From a checkpoint of a small transformer trained on Wikipedia: 2 heads of 64, tied embeddings.
MLP neurons of a small language model. Each row is named by its layer, matrix (down: output weights) and neuron, and shows model dimensions 0-63. Each number is 50 + 10 x the weight over its row's rms, rounded and kept within 0 to 99.
A block is one neuron, or neurons of one layer that tend to fire together. After each block is what it responds to, as a language model described it from the Wikipedia text at the highest values.

L6.down5:54 48 28 41 50 52 49 40 55 48 57 32 40 55 47 35 38 32 40 48 38 50 52 49 44 42 46 48 50 49 53 54 44 60 66 37 52 45 55 61 49 44 58 41 48 49 56 36 49 59 59 40 59 46 40 49 61 44 48 67 57 49 36 56
L6.down63:31 44 56 47 54 48 67 35 70 61 58 52 53 57 30 43 47 43 44 66 49 56 47 40 24 43 34 25 41 55 47 52 69 57 74 43 41 58 32 45 44 54 42 55 39 67 46 49 35 41 53 50 42 45 49 57 34 43 50 36 55 55 53 73
L6.down391:43 56 59 71 51 54 30 39 65 51 57 35 52 46 72 40 53 65 33 63 56 59 44 57 45 44 55 36 38 38 35 58 54 55 43 53 54 41 67 72 51 65 53 48 58 37 34 41 57 53 51 54 54 37 39 47 43 50 67 56 56 41 57 49
L6.down494:45 49 40 57 51 43 34 55 51 29 57 58 35 38 42 58 34 47 52 66 38 48 25 59 38 42 50 47 68 55 64 39 62 58 47 52 55 40 67 48 51 42 55 53 47 54 51 30 51 46 43 57 45 59 38 79 44 62 45 35 50 49 39 47
Split word openings

L3.down199:50 52 47 50 52 55 36 31 65 44 45 52 66 54 40 52 54 60 54 59 60 51 46 57 50 51 34 44 34 50 60 43 48 47 52 52 49 62 67 40 41 47 39 27 54 49 23 58 62 54 62 47 52 34 48 59 62 66 50 65 54 55 46 27
L3.down513:45 51 52 47 60 68 50 36 68 57 44 49 49 55 52 59 62 55 64 56 51 49 52 55 32 66 48 62 46 42 49 55 37 36 49 51 54 53 81 55 44 66 32 49 65 56 61 35 63 52 54 53 57 42 62 56 57 75 51 55 41 39 68 36
Sentence-opening determiners

L6.down57:55 49 53 55 40 53 52 41 45 61 45 43 41 52 31 49 65 48 47 46 38 62 45 42 47 63 28 59 64 38 42 45 53 31 56 51 55 56 57 37 69 45 48 67 51 70 53 45 47 55 44 42 34 40 30 37 44 60 37 43 42 50 53 52
L6.down164:44 58 46 50 49 52 55 59 40 35 57 46 49 55 39 43 32 36 68 31 56 57 42 44 58 54 64 36 31 33 71 45 42 36 30 36 52 61 54 63 46 50 52 71 51 55 56 49 42 36 44 70 55 48 42 61 57 47 43 49 57 56 41 57
L6.down294:50 24 48 36 50 40 65 52 34 58 49 55 58 42 59 61 44 30 31 42 48 54 73 47 55 40 36 44 55 66 52 47 34 55 28 46 29 39 52 47 36 48 64 51 58 51 56 52 51 57 54 54 39 66 42 55 51 61 37 56 63 57 47 58
L6.down549:66 56 53 27 47 43 49 43 55 33 44 45 46 53 51 55 50 62 53 32 59 57 45 59 65 58 48 51 60 62 34 56 23 33 71 52 34 36 45 47 45 53 38 73 60 44 42 39 57 57 47 45 58 59 56 60 66 51 53 54 44 41 52 58
Word-initial fragments

L4.down40:35 55 52 49 67 40 37 48 58 56 53 48 47 71 50 58 51 56 53 50 61 34 41 54 43 72 40 62 59 44 42 48 45 46 48 37 39 54 54 66 57 64 55 31 26 56 48 55 36 53 51 48 70 45 57 44 47 41 44 64 46 66 47 54
L4.down174:60 40 56 54 48 50 53 58 30 48 72 30 43 56 52 47 35 69 52 37 31 62 61 47 49 61 65 52 53 54 50 46 45 59 37 40 52 43 24 47 41 50 62 47 59 38 54 58 61 36 45 60 57 36 52 52 52 56 49 60 58 67 52 68
L4.down175:40 37 52 41 57 28 43 58 41 56 58 40 30 34 59 53 37 55 31 43 39 52 50 45 60 49 38 55 38 32 48 54 50 49 51 49 56 56 49 42 57 55 50 54 46 54 66 59 53 52 71 55 49 53 20 34 53 70 61 38 43 48 34 48
L4.down492:73 52 45 66 58 49 57 35 45 47 47 40 43 53 45 46 47 43 51 52 55 40 34 34 51 32 53 49 41 48 55 67 37 62 46 62 73 75 57 62 49 54 56 45 59 65 59 49 56 53 56 36 45 51 53 50 27 54 45 48 26 50 79 55
L4.down552:50 50 51 52 44 52 52 50 60 50 46 50 47 43 59 34 51 48 56 54 30 48 58 52 55 42 52 55 38 33 46 65 47 55 59 50 62 54 46 47 64 20 59 56 38 40 38 57 47 43 57 46 54 53 60 49 43 54 38 65 44 59 69 57
L4.down558:42 50 43 41 43 35 66 56 45 44 69 32 68 48 41 55 43 46 58 41 62 31 49 72 50 32 47 68 39 48 49 56 51 48 71 50 47 37 44 44 47 53 65 59 56 53 62 48 49 62 53 72 42 57 49 51 74 52 57 47 48 62 59 43
L4.down592:68 42 32 61 33 67 52 39 63 37 54 55 32 58 39 63 43 43 62 60 52 56 60 46 61 51 47 51 59 55 58 51 50 65 52 57 60 54 46 42 45 43 43 42 43 46 42 36 54 34 55 60 52 52 47 53 59 62 32 62 34 30 58 52
L4.down612:65 38 52 35 55 64 42 49 57 61 57 46 47 64 58 63 52 65 50 33 54 30 42 47 51 72 47 37 58 37 47 57 41 46 58 51 57 49 48 44 61 46 47 48 43 59 53 39 41 46 58 55 54 42 57 69 54 47 49 34 48 75 42 39
Place and census words

L4.down140:44 55 58 48 51 62 62 71 59 43 52 67 40 70 44 64 41 72 50 64 42 48 52 61 40 51 54 54 57 64 82 39 53 45 57 20 38 45 38 42 43 63 43 58 51 43 49 50 42 31 40 67 60 53 64 59 54 50 53 65 46 48 44 30
L4.down182:53 51 42 47 46 43 57 56 51 50 42 64 44 58 53 43 49 37 64 63 57 39 46 47 35 41 64 45 70 46 42 59 55 51 37 45 58 36 47 33 58 44 47 55 53 48 34 60 47 42 50 56 44 43 46 41 47 62 52 60 40 47 66 73
L4.down198:46 44 42 59 57 38 48 50 40 63 43 47 45 74 45 57 63 44 51 61 57 52 44 58 46 64 65 49 44 65 55 29 67 54 60 42 61 56 38 42 49 53 50 60 49 59 34 47 36 43 49 55 61 48 53 61 53 24 31 56 53 48 35 33
L4.down208:60 46 59 43 42 48 37 51 49 46 52 48 33 53 39 51 52 61 53 62 49 43 41 66 68 64 48 53 52 50 53 55 56 35 31 50 52 41 41 74 51 71 38 37 47 62 50 47 37 54 44 62 48 60 62 56 54 41 59 50 50 51 49 49
L4.down356:53 38 51 61 40 55 54 49 53 49 58 35 50 60 55 40 62 45 49 48 43 73 45 53 47 46 54 46 58 45 61 36 51 75 42 53 50 26 47 54 44 71 46 49 40 70 36 50 40 41 49 46 60 50 63 59 39 54 41 43 51 36 30 46
L4.down453:39 50 54 62 45 52 57 41 48 43 36 28 51 57 38 36 40 46 34 47 66 27 51 53 65 49 57 50 59 41 52 54 59 68 46 42 59 41 54 47 63 58 42 61 46 19 47 45 66 51 56 42 51 62 49 46 38 60 63 59 58 61 61 47
L4.down459:45 60 55 45 53 34 56 71 46 61 46 61 46 58 42 67 39 64 43 61 37 30 51 35 55 38 59 53 46 44 59 47 48 49 71 60 56 54 57 59 40 58 36 32 72 58 40 52 73 59 47 42 48 52 59 60 60 46 46 42 57 46 42 46
L4.down466:43 41 54 55 69 60 41 59 52 54 48 64 40 50 57 44 50 59 37 58 54 37 58 49 49 67 61 43 55 44 49 67 52 48 42 52 54 14 43 47 53 44 59 52 60 48 72 41 52 45 63 43 43 58 40 64 43 53 63 35 48 56 42 45
Word stem before suffix

L3.down465:55 52 38 55 50 49 61 46 49 53 48 44 35 63 50 40 46 47 39 36 56 59 59 41 42 50 54 60 43 54 53 55 55 64 56 46 63 45 62 33 53 49 55 37 51 51 46 51 49 39 44 49 47 47 42 60 52 85 45 60 56 53 56 39
L3.down492:53 52 36 56 55 66 49 53 47 51 61 36 33 59 39 42 66 36 35 46 37 48 54 40 55 46 63 45 55 43 42 62 55 55 62 49 48 31 53 48 37 55 55 47 62 37 67 55 47 52 54 54 46 67 40 52 32 77 49 50 62 49 33 43
Census and taxonomy nouns

L4.down41:53 41 41 55 62 48 42 33 55 52 42 70 45 55 61 61 43 53 42 70 35 50 33 48 49 63 65 51 54 40 27 54 42 42 54 47 48 44 39 23 43 48 52 47 39 57 56 45 55 57 43 41 40 61 53 57 62 42 44 42 51 17 48 62
L4.down75:46 59 43 49 53 49 55 46 50 64 49 54 36 35 73 39 43 46 66 62 32 59 57 63 76 57 67 49 57 42 64 41 47 53 59 38 52 35 61 58 39 47 51 54 60 57 54 54 63 52 34 61 47 36 38 65 74 48 48 46 38 40 66 33
L4.down269:64 40 49 60 40 42 58 39 54 57 43 44 49 64 48 48 48 42 49 50 51 46 63 54 45 34 45 74 55 51 53 39 57 68 46 51 53 55 60 46 53 44 58 52 47 52 34 43 76 66 59 55 56 56 61 45 37 55 46 38 52 59 57 51
L4.down286:44 64 48 39 55 54 42 47 57 43 45 57 36 43 53 63 56 45 44 59 66 38 50 53 55 53 56 50 46 42 52 47 47 56 53 55 66 71 43 44 65 59 37 45 46 36 47 60 54 56 57 17 41 38 31 45 50 41 36 66 45 47 60 35
L4.down353:55 54 55 32 42 51 49 45 53 55 53 59 77 51 35 32 48 42 50 50 55 38 58 53 54 49 53 30 39 55 44 50 42 37 62 59 46 55 66 48 74 51 53 46 50 50 30 45 56 44 46 45 54 39 43 37 39 52 48 45 44 49 57 50
L4.down389:46 41 47 64 50 37 51 30 44 49 45 47 67 45 33 54 26 58 75 37 45 50 46 44 49 24 43 38 50 54 49 41 78 28 53 55 55 52 56 53 47 56 71 42 49 35 52 66 51 38 51 50 50 50 57 47 57 52 44 48 62 55 35 30
L4.down469:39 58 63 42 48 59 51 50 65 68 56 62 45 41 49 43 57 59 51 48 49 52 45 58 50 51 49 49 49 45 31 52 45 51 52 69 51 26 54 37 51 48 31 72 56 38 53 49 61 47 48 39 56 68 52 50 43 53 49 58 52 60 69 71
L4.down510:46 56 35 31 48 49 38 47 35 54 31 64 55 53 48 56 60 61 70 40 44 31 42 57 58 76 47 48 43 46 49 58 40 52 56 42 29 37 69 42 37 65 42 77 54 50 31 45 66 37 52 47 51 47 52 41 73 53 39 63 57 52 35 47
Sentence-initial "The"

L3.down229:53 38 56 55 68 30 62 55 58 50 52 38 61 46 45 41 49 46 43 62 37 77 61 49 50 27 40 52 57 44 46 48 52 55 44 52 44 60 61 40 38 47 56 52 52 59 33 46 72 49 55 66 44 37 39 63 63 46 55 41 52 43 53 47
L3.down328:61 44 61 67 57 53 31 40 53 56 52 47 28 55 45 40 39 61 36 57 32 58 51 56 57 31 52 46 58 49 60 45 72 35 31 61 56 57 40 69 27 63 52 50 63 61 37 41 67 45 44 31 40 52 57 64 56 65 49 41 51 67 51 53
Word-initial g token